config = dict(
    d_mlp=1024,
    lr_mult_up=0.701,
    decay_fraction=1.0,
    doc_mask=True,
    train_tokens=447200000,
    dataset='wikipedia_en',
)
MLP neurons of a small language model. Each row is named by its layer, matrix (up: input weights) and neuron, and shows model dimensions 32-127. Each number is 50 + 10 x the weight over its row's rms, rounded and kept within 0 to 99.
A block is one neuron, or neurons of one layer that tend to fire together. After each block is what it responds to, as a language model described it from the Wikipedia text at the highest values.

L2.up107:48 28 51 35 54 58 51 54 71 51 49 62 34 51 57 55 38 41 47 29 43 52 43 40 74 55 52 61 52 57 46 56 53 38 45 48 51 49 40 40 47 50 46 53 52 47 59 58 31 52 46 44 50 46 41 58 54 57 49 47 61 46 73 45 53 40 26 56 59 32 72 72 55 41 65 51 50 58 58 59 63 55 60 48 48 37 55 41 54 44 56 40 50 33 61 44
L2.up335:48 37 42 47 25 61 53 48 46 47 57 67 39 46 58 62 57 36 46 58 42 50 50 54 80 61 57 61 45 50 45 52 45 56 46 27 56 51 45 49 48 56 53 52 50 44 54 33 41 45 69 55 55 36 43 67 36 55 73 50 66 54 59 44 51 28 32 46 34 31 51 64 47 72 55 63 62 56 67 62 62 61 54 49 55 48 68 59 42 55 56 47 39 49 54 40
L2.up341:42 24 45 54 40 41 49 44 58 46 54 50 40 52 49 46 45 45 55 40 43 49 50 60 61 52 53 57 47 55 52 63 44 51 57 64 44 41 53 49 45 64 52 60 54 49 47 61 52 47 47 46 51 51 38 63 68 55 88 37 58 66 58 38 54 53 26 36 54 32 57 55 47 52 45 43 44 50 42 58 51 49 73 50 45 45 59 59 49 61 60 39 57 60 52 43
L2.up372:50 40 46 42 52 42 50 45 60 56 45 43 44 72 46 50 52 24 44 56 38 49 63 52 38 56 57 58 47 67 28 56 73 44 53 51 47 50 51 52 41 57 48 42 50 41 53 68 38 47 33 56 50 42 53 55 47 62 44 43 63 43 56 54 64 39 28 49 62 46 61 62 60 51 51 49 49 56 45 50 48 52 65 38 52 43 60 75 30 52 55 42 37 63 54 53
L2.up663:47 35 30 41 44 58 49 54 62 41 44 54 41 39 44 54 36 43 59 32 46 49 43 47 55 64 47 54 63 51 62 62 58 45 54 68 47 50 48 41 58 50 46 49 59 46 47 45 41 55 40 34 44 41 28 75 49 64 56 38 59 67 63 63 55 45 43 45 77 30 36 55 52 43 59 40 40 45 56 56 39 38 36 47 65 44 50 45 40 47 74 53 47 31 61 50
L2.up881:44 46 46 42 47 36 35 49 59 61 38 52 49 56 56 49 59 39 70 45 48 43 59 64 42 46 60 48 50 31 50 37 51 53 47 66 42 42 51 64 51 36 67 54 44 46 43 41 53 63 51 41 57 62 39 73 60 48 44 66 47 48 33 41 35 40 41 51 51 39 26 44 50 48 56 48 67 36 51 64 60 73 40 70 58 62 59 58 59 48 57 52 59 61 46 49
L2.up885:41 33 77 44 41 55 56 48 63 58 48 65 45 52 50 58 48 43 42 38 51 58 32 57 73 46 44 53 23 46 58 49 48 53 44 50 44 55 41 41 43 47 51 47 55 51 50 34 32 41 51 33 62 52 62 50 37 45 64 21 59 44 57 64 59 45 47 49 65 31 56 62 61 41 51 58 52 55 50 55 75 60 50 48 39 53 43 39 63 39 49 67 34 53 57 52
L2.up956:47 33 55 54 44 68 60 63 66 53 41 63 45 53 43 67 35 39 48 40 36 49 47 36 56 65 40 58 56 53 48 50 47 48 39 54 42 51 51 38 55 42 34 54 56 48 70 63 45 38 35 64 49 47 37 55 69 49 36 35 50 35 58 46 51 41 53 55 45 47 73 68 50 59 70 42 36 60 49 36 46 65 51 46 45 49 48 58 63 40 65 43 56 39 58 53
Responds to: Wikipedia boilerplate and "first"

L7.up457:40 50 54 43 63 36 38 56 47 33 47 51 68 52 43 67 53 44 46 43 51 36 42 64 54 59 62 64 36 38 32 46 60 42 47 44 55 51 43 43 72 61 31 55 40 62 42 52 57 55 61 41 58 36 49 55 56 48 51 40 47 57 42 37 37 55 71 45 49 70 39 40 43 60 33 42 68 44 55 36 41 45 52 66 55 44 63 56 62 62 45 61 36 57 33 45
L7.up697:65 53 51 40 48 38 50 47 47 54 52 40 52 37 72 61 53 55 54 52 60 51 52 56 48 49 56 39 52 36 44 56 54 53 56 56 49 58 51 40 60 52 52 50 51 47 54 57 52 57 61 31 62 55 52 77 35 61 49 42 48 41 34 59 37 76 50 72 51 48 38 31 36 51 46 45 42 44 49 56 55 58 65 46 46 55 51 54 55 53 47 39 42 53 51 40
L7.up725:50 47 53 56 53 45 64 27 51 49 36 46 52 41 66 76 78 37 49 31 36 65 47 55 36 38 55 63 50 23 39 55 36 44 72 54 43 34 55 40 44 46 52 72 43 54 58 36 60 46 45 48 66 35 51 55 44 67 23 49 51 53 47 54 43 53 51 55 39 50 42 40 32 54 46 45 70 47 59 47 57 70 77 44 62 51 63 65 50 45 42 54 43 53 38 52
L7.up892:55 64 53 36 53 53 50 51 53 39 47 42 57 47 51 73 50 54 42 39 56 50 72 52 54 51 51 59 57 42 46 48 53 51 50 50 81 45 64 51 35 47 38 72 64 58 51 51 47 61 56 37 54 54 56 55 36 43 35 53 49 65 24 54 57 62 44 73 50 58 21 42 58 42 34 33 64 43 47 53 39 56 49 42 80 43 50 43 62 38 40 59 54 56 54 53
L7.up913:32 45 60 33 41 53 66 51 50 45 42 76 62 41 46 56 59 38 34 41 39 20 50 49 27 56 54 53 40 48 53 34 55 50 45 47 62 47 48 69 49 52 27 57 51 33 47 44 62 43 57 39 57 69 53 52 51 61 45 44 41 54 69 44 40 52 49 58 37 52 38 37 48 58 44 40 62 58 39 45 37 59 37 53 53 47 71 54 39 50 43 56 48 42 47 46
L7.up939:55 46 51 38 35 44 63 38 56 47 62 45 64 45 58 37 51 58 40 39 70 46 56 65 49 58 54 45 58 40 34 55 62 50 44 44 56 59 64 56 61 58 55 62 46 49 46 38 50 61 71 40 67 46 47 37 41 58 50 59 57 64 43 44 66 46 41 42 45 69 44 43 38 48 46 38 43 51 48 47 57 49 59 81 71 40 41 57 63 49 44 33 42 48 44 50
L7.up943:45 48 51 49 56 57 54 58 50 35 41 43 41 44 44 41 56 38 52 52 57 42 37 62 52 48 72 60 44 34 59 40 49 51 40 63 67 58 45 61 49 53 46 36 31 55 57 47 63 65 56 40 65 53 41 48 49 45 25 63 49 40 60 55 76 40 57 38 42 39 43 39 52 66 37 38 40 50 42 32 41 48 40 61 58 49 53 58 61 61 38 50 30 39 31 52
L7.up1018:49 70 73 36 58 37 48 67 44 28 59 59 54 35 57 59 21 47 57 55 31 45 45 58 47 50 64 50 41 26 46 52 67 55 54 44 49 46 50 56 65 52 45 47 37 50 55 53 69 59 55 45 36 57 59 61 36 60 38 44 40 64 48 47 56 72 44 49 37 52 47 45 48 58 54 49 51 54 51 46 57 53 49 66 53 54 56 64 47 58 37 55 53 46 31 49
Responds to: Passive participle after "was"

L2.up97:51 76 55 35 75 15 41 56 55 61 67 56 49 38 68 55 49 32 40 56 38 49 67 56 55 57 51 44 48 62 57 53 64 49 53 48 56 38 60 52 52 43 56 61 42 51 58 57 60 51 64 37 44 28 58 55 45 56 37 53 47 55 43 47 43 47 50 48 42 55 26 54 37 58 56 46 49 46 54 48 53 58 32 48 39 58 72 59 80 42 33 44 61 51 68 45
L2.up213:61 73 55 36 72 48 53 72 45 48 56 46 61 42 63 44 28 44 57 54 43 42 50 32 50 50 44 54 54 60 35 63 56 60 55 55 50 37 48 58 61 42 50 50 51 55 39 56 40 57 58 56 39 50 53 68 61 40 60 50 51 50 62 36 40 43 48 49 47 34 13 56 46 54 49 38 45 59 69 50 58 41 61 44 37 49 43 47 65 31 46 70 57 45 67 41
L2.up280:71 57 51 44 50 63 51 59 38 54 59 38 41 44 60 61 48 33 50 52 47 42 60 47 53 62 50 49 52 52 25 52 43 55 52 45 61 49 62 67 58 57 49 48 60 57 29 64 46 56 64 32 43 47 49 57 37 49 63 56 68 67 43 41 44 40 70 55 34 61 42 50 41 48 45 33 45 48 62 53 50 44 50 49 27 27 35 52 59 60 54 59 54 43 51 20
L2.up293:28 48 47 39 49 47 38 54 56 52 56 57 56 24 64 52 54 45 48 42 48 34 46 56 42 49 45 48 44 51 44 56 53 65 60 59 50 55 58 59 39 53 43 48 47 50 47 56 42 34 52 49 53 68 34 49 34 39 44 46 36 34 59 40 33 52 59 60 50 52 61 50 41 54 61 43 64 40 30 57 54 31 42 44 39 40 68 52 49 50 53 55 53 35 33 52
L2.up879:68 56 52 51 53 36 51 70 44 51 76 67 40 47 73 57 49 52 54 50 38 47 49 58 53 55 39 47 63 61 36 58 67 64 72 66 49 63 48 45 54 65 28 53 38 52 33 53 47 33 65 40 53 46 48 52 51 54 67 41 50 65 30 53 63 66 42 60 61 58 58 44 62 43 57 54 49 62 35 53 60 54 39 60 50 38 65 49 49 58 33 54 56 32 49 53
L2.up941:49 62 46 58 70 56 41 44 56 50 46 69 44 41 64 39 38 49 62 50 61 47 48 38 37 54 34 47 49 51 37 61 40 44 46 39 56 40 44 50 55 48 56 62 58 51 44 64 35 45 64 36 66 51 44 64 57 37 58 45 46 59 42 33 51 51 60 50 46 51 30 37 48 61 51 37 55 57 37 57 59 52 37 46 47 44 54 68 41 37 59 52 59 47 50 53
L2.up995:44 42 60 30 43 34 62 48 43 44 56 67 45 34 61 48 56 34 51 56 56 51 45 49 38 50 51 32 53 63 55 56 58 53 40 35 47 39 62 63 69 61 49 46 51 34 39 51 41 45 54 47 75 39 63 64 48 62 37 54 49 46 46 40 65 66 51 53 44 44 49 42 28 60 48 55 31 48 44 47 48 58 72 58 45 43 52 46 34 45 48 53 61 44 41 52
L2.up1003:54 37 50 39 60 46 55 56 43 44 76 60 27 39 65 61 53 42 46 45 48 50 51 40 49 63 60 47 67 54 59 63 64 57 62 32 56 47 51 52 62 68 41 52 54 53 53 45 46 39 61 48 50 46 51 82 62 51 52 51 58 45 47 42 33 43 43 56 54 62 34 51 40 41 62 40 46 55 40 33 46 59 47 57 46 52 56 51 59 53 41 55 60 53 46 57
Responds to: Mid-word consonant fragments

L2.up207:54 35 92 46 59 69 51 60 63 51 69 70 58 51 50 48 44 36 61 42 51 49 45 54 45 59 57 50 44 40 49 59 50 51 58 50 56 59 54 38 54 47 49 57 57 49 45 47 58 50 46 56 52 55 26 57 48 52 51 49 52 73 45 64 31 53 62 44 51 44 33 59 48 58 58 56 47 35 51 55 62 42 34 52 49 32 47 44 45 37 39 60 46 22 64 43
L2.up336:59 51 56 47 63 62 38 53 57 44 59 53 45 43 59 47 47 51 65 45 54 57 37 33 47 51 43 42 65 43 51 59 56 51 39 58 45 49 53 41 67 35 43 37 51 43 45 61 64 47 38 47 52 65 36 56 50 62 31 49 29 56 39 35 46 65 45 53 52 46 55 43 47 41 46 53 50 48 63 54 54 55 45 50 40 30 54 58 51 30 55 41 36 40 49 52
L2.up358:36 44 56 52 49 39 51 61 57 72 50 52 50 50 64 59 41 44 49 42 48 49 46 58 54 77 54 40 55 44 40 50 56 58 51 46 68 49 57 42 59 65 54 57 62 36 31 56 74 49 57 52 50 39 46 60 54 41 45 52 52 49 53 51 61 46 71 54 42 63 50 55 30 67 48 43 51 37 42 44 42 54 47 68 47 66 60 60 61 44 44 44 46 29 22 50
L2.up386:56 43 62 43 67 34 50 47 60 68 58 55 37 60 62 40 43 41 55 41 54 43 45 45 50 43 63 62 39 51 54 70 50 43 58 23 65 51 59 45 56 50 45 37 44 46 46 38 35 51 54 54 59 59 47 45 41 63 63 54 42 61 52 54 54 54 50 34 76 65 45 41 47 37 32 78 45 52 51 42 59 63 54 58 54 33 48 37 60 52 55 60 45 17 53 48
L2.up731:48 42 25 40 45 49 44 45 46 50 64 72 60 55 69 57 54 60 57 35 57 51 39 45 46 37 57 46 51 49 29 53 35 23 53 55 45 59 45 44 62 39 50 51 57 47 45 59 54 48 68 49 51 53 39 58 57 53 56 56 37 63 33 46 51 52 50 49 39 51 42 41 51 58 64 35 61 50 67 54 60 38 39 56 62 41 60 50 43 32 45 51 55 36 46 50
L2.up858:46 31 71 41 44 47 47 44 51 62 62 71 79 47 57 37 51 55 27 46 55 46 37 52 44 42 56 42 24 46 38 58 50 39 63 35 39 39 54 44 53 52 54 70 51 49 48 50 66 56 53 51 43 61 31 51 58 53 56 43 53 85 50 51 44 46 39 53 38 52 52 44 53 61 48 55 50 56 49 50 73 43 63 53 45 37 48 57 50 50 36 50 41 49 47 36
L2.up907:56 39 40 47 66 55 36 49 47 64 39 62 49 40 53 40 50 41 51 38 51 63 56 45 57 49 38 32 46 40 49 69 51 49 40 60 41 47 68 36 50 54 51 50 41 55 39 46 47 56 50 34 50 46 39 57 53 52 43 73 55 47 45 42 48 46 45 53 40 45 62 67 59 66 54 50 62 58 54 57 32 44 25 50 39 40 42 64 37 49 47 51 46 37 59 41
L2.up986:44 57 55 38 55 36 54 43 49 52 51 40 47 55 59 56 45 55 54 41 58 49 34 42 56 32 44 54 71 46 36 51 69 57 41 67 41 48 50 50 59 46 36 55 45 45 47 55 52 37 46 53 61 47 49 54 64 62 14 70 46 38 52 30 54 43 46 49 51 42 62 50 55 45 38 47 32 50 51 62 44 44 43 50 50 41 38 77 56 40 56 47 81 38 49 32
Responds to: Comparative "than"

L3.up996:60 56 67 32 52 52 52 56 51 65 62 55 49 41 61 61 64 42 50 45 45 53 50 56 57 59 63 48 57 52 54 47 31 72 42 56 57 51 64 46 44 64 44 49 52 26 37 54 50 64 69 36 42 40 68 51 54 64 29 49 26 54 54 38 32 60 64 70 66 59 43 53 49 44 43 48 52 54 55 43 54 33 52 52 52 56 52 50 56 52 45 41 57 63 49 54
Responds to: Mid-word fragments, participles

L2.up96:36 63 70 47 46 45 26 51 47 40 38 49 65 28 32 55 48 54 47 47 44 36 39 67 54 56 61 56 52 32 49 37 46 51 52 61 53 43 57 48 32 65 39 42 60 50 28 50 61 46 52 56 41 51 43 44 48 38 57 54 42 56 43 41 36 47 82 39 32 42 60 50 49 43 44 50 56 40 31 54 48 37 64 45 59 44 71 31 63 63 63 51 46 47 48 50
L2.up98:52 47 47 44 56 35 52 69 46 52 63 51 51 68 46 47 48 53 51 38 71 54 54 49 53 56 57 65 49 54 38 36 45 48 58 41 46 65 60 75 34 49 58 60 55 53 55 50 49 62 52 35 65 54 51 54 41 76 33 50 39 58 51 51 51 70 55 57 33 53 52 53 35 55 57 45 68 44 45 50 62 50 33 48 56 41 72 51 48 39 63 57 58 59 35 57
L2.up237:37 63 66 50 54 49 40 64 69 60 63 46 47 43 63 52 65 46 60 41 54 38 48 53 41 57 36 53 46 34 37 49 61 50 60 48 50 38 62 79 43 63 49 52 70 37 27 49 59 53 44 43 36 59 46 51 54 56 54 38 41 50 55 19 56 37 45 55 45 50 32 47 60 50 41 50 51 66 53 51 35 75 60 53 72 37 63 54 54 60 58 62 49 56 60 41
L2.up272:59 57 50 35 58 50 38 59 43 39 52 49 53 37 58 37 53 49 69 47 33 48 69 57 47 58 43 61 45 50 31 63 41 43 52 48 51 50 70 65 54 46 37 45 42 64 45 71 45 42 78 49 57 51 61 70 56 57 72 52 52 59 52 50 57 58 53 43 47 50 13 54 55 48 38 38 45 43 53 56 50 38 44 54 65 49 46 45 69 35 41 58 64 60 54 51
L2.up423:35 57 51 41 46 26 57 58 58 45 45 40 34 53 61 68 56 50 47 38 52 35 60 57 42 61 60 41 56 23 54 40 41 51 59 62 53 54 53 50 42 49 59 56 54 43 43 39 47 40 54 42 47 66 59 41 62 37 43 48 46 66 57 33 51 46 65 60 58 60 42 45 43 57 39 54 59 41 49 51 49 73 53 41 65 57 75 36 53 60 59 54 59 39 53 48
L2.up581:49 49 59 37 50 36 45 68 53 43 39 65 35 45 66 44 42 62 65 58 50 49 59 46 40 49 45 43 35 49 34 50 55 70 46 52 55 50 39 62 64 66 47 49 59 38 50 55 42 67 51 23 53 43 68 70 40 45 43 52 41 52 59 31 54 49 52 40 45 54 36 29 40 53 50 40 39 42 42 48 58 44 60 47 56 60 50 34 63 36 50 48 62 43 51 64
L2.up652:62 44 43 45 46 58 67 70 66 56 46 52 30 43 60 50 51 51 47 49 51 70 47 59 44 48 52 46 49 43 50 48 33 55 42 45 67 45 76 42 57 45 48 46 60 38 26 53 63 55 57 37 33 46 35 80 63 49 43 57 50 47 51 54 65 37 41 51 52 61 52 57 33 56 39 49 43 55 49 50 50 55 45 45 51 59 53 57 53 58 39 42 51 49 42 62
L2.up904:41 45 37 46 43 41 55 63 38 50 66 64 33 56 40 35 63 49 55 51 50 41 58 70 60 42 64 47 43 48 56 45 29 60 70 44 48 51 48 54 52 62 51 50 44 42 27 65 57 47 49 43 62 76 72 37 60 47 50 54 55 32 55 55 51 48 54 54 39 47 60 58 65 47 60 46 36 52 37 44 67 48 27 40 62 34 71 59 54 44 61 67 51 37 47 32
Responds to: New, and word-initial fragments

L3.up527:53 39 54 44 49 39 51 53 49 57 63 52 69 45 64 58 52 48 40 46 40 46 57 77 55 51 60 62 53 28 47 58 49 57 56 63 56 38 43 63 54 46 50 52 47 57 54 53 42 56 43 49 52 27 64 46 51 46 52 57 50 68 61 58 50 43 54 44 49 55 42 43 56 43 37 37 32 57 38 36 53 56 32 48 46 56 52 57 47 46 57 41 48 58 51 47
Responds to: Mid-word vowel-consonant pieces

L3.up371:42 47 61 36 51 74 38 50 58 74 37 75 35 32 54 46 42 51 55 48 61 48 49 41 65 62 36 50 70 51 57 53 57 58 70 48 59 56 52 70 41 56 52 49 34 34 35 44 60 47 58 47 49 48 40 65 51 61 45 41 63 46 61 41 55 52 52 72 41 47 57 51 56 65 60 43 45 43 50 54 41 43 56 58 46 48 48 48 43 40 39 60 55 46 46 60
Responds to: Sentence-final period

L7.up153:33 45 56 62 52 70 55 41 65 44 54 52 66 57 58 63 50 58 52 52 40 37 60 54 36 63 37 63 49 54 41 51 48 48 53 71 58 45 43 62 40 45 62 51 44 55 44 52 63 43 44 53 49 57 48 45 39 34 48 35 51 48 52 42 61 48 54 46 62 26 45 45 42 61 46 40 53 57 52 56 47 52 40 41 44 55 47 42 31 52 46 61 21 61 46 64
L7.up282:50 67 33 67 30 48 38 58 59 60 55 50 66 50 40 67 42 59 49 32 50 42 66 49 31 44 61 39 54 42 38 46 53 44 57 28 70 50 60 50 40 61 63 52 34 52 50 73 56 52 68 36 57 55 37 50 34 58 52 54 42 56 51 57 59 47 45 47 47 58 48 45 48 50 53 43 51 33 42 65 63 40 32 58 64 44 58 57 49 44 65 50 52 66 47 53
L7.up291:46 70 33 47 53 41 36 43 55 50 59 39 58 46 50 61 38 44 58 27 45 51 62 43 38 48 50 48 50 55 50 54 62 59 62 59 69 39 60 69 38 66 58 60 28 34 40 56 60 57 63 45 62 61 32 47 29 57 39 63 53 53 47 51 54 48 48 45 39 60 44 52 24 51 60 45 50 25 39 58 63 53 35 43 60 50 60 48 66 45 50 49 50 49 50 52
L7.up335:36 60 32 42 55 41 47 33 57 56 62 57 59 33 55 67 49 63 53 36 30 34 51 56 47 46 39 50 42 34 39 56 56 48 43 39 60 47 63 50 39 42 65 73 43 49 41 50 46 67 50 44 63 46 50 63 45 62 64 46 53 53 33 42 48 49 57 53 43 50 50 45 29 48 56 41 50 38 54 58 45 64 46 69 61 50 66 68 65 60 40 38 61 36 61 48
L7.up432:43 24 43 48 47 52 32 50 59 62 63 38 54 38 47 70 30 53 58 51 37 45 65 62 34 45 47 62 53 57 54 56 43 46 54 37 71 34 47 68 52 73 50 47 55 75 39 59 39 53 42 44 53 54 48 63 32 55 33 65 53 71 50 51 62 54 50 56 62 64 48 40 54 59 55 41 54 36 26 59 52 42 46 50 71 58 59 41 50 59 28 63 48 52 55 54
L7.up501:52 64 48 34 53 35 63 30 54 34 42 45 66 48 40 68 54 48 56 27 42 51 59 46 45 36 44 55 53 45 49 60 57 51 42 38 70 42 53 49 31 38 56 58 33 41 31 54 56 50 59 33 58 79 34 61 52 49 42 46 54 60 37 41 43 59 38 69 41 35 42 50 27 49 56 43 44 34 57 58 62 66 54 44 63 53 46 58 60 46 57 37 62 59 51 53
L7.up553:68 64 42 74 52 61 54 56 43 52 31 45 65 45 51 57 41 60 58 47 51 43 61 42 52 56 40 46 49 51 39 74 44 54 47 57 58 46 51 56 52 39 66 56 45 66 44 46 50 52 47 46 45 48 46 70 51 48 39 73 41 62 58 35 47 53 47 53 61 33 30 50 42 70 37 44 52 39 25 46 37 33 48 51 47 48 39 66 59 33 48 47 64 48 55 41
L7.up821:55 63 49 46 67 57 49 35 51 41 55 42 61 43 56 42 37 52 51 29 54 56 46 40 37 42 60 53 47 52 58 66 63 61 22 52 55 50 68 51 18 51 28 49 41 62 48 69 57 43 65 47 71 51 29 56 58 60 65 56 46 56 59 43 52 47 51 50 47 45 22 44 52 51 61 50 56 50 41 60 61 52 52 44 66 51 35 63 59 50 51 39 44 45 47 59
Responds to: Main verb stems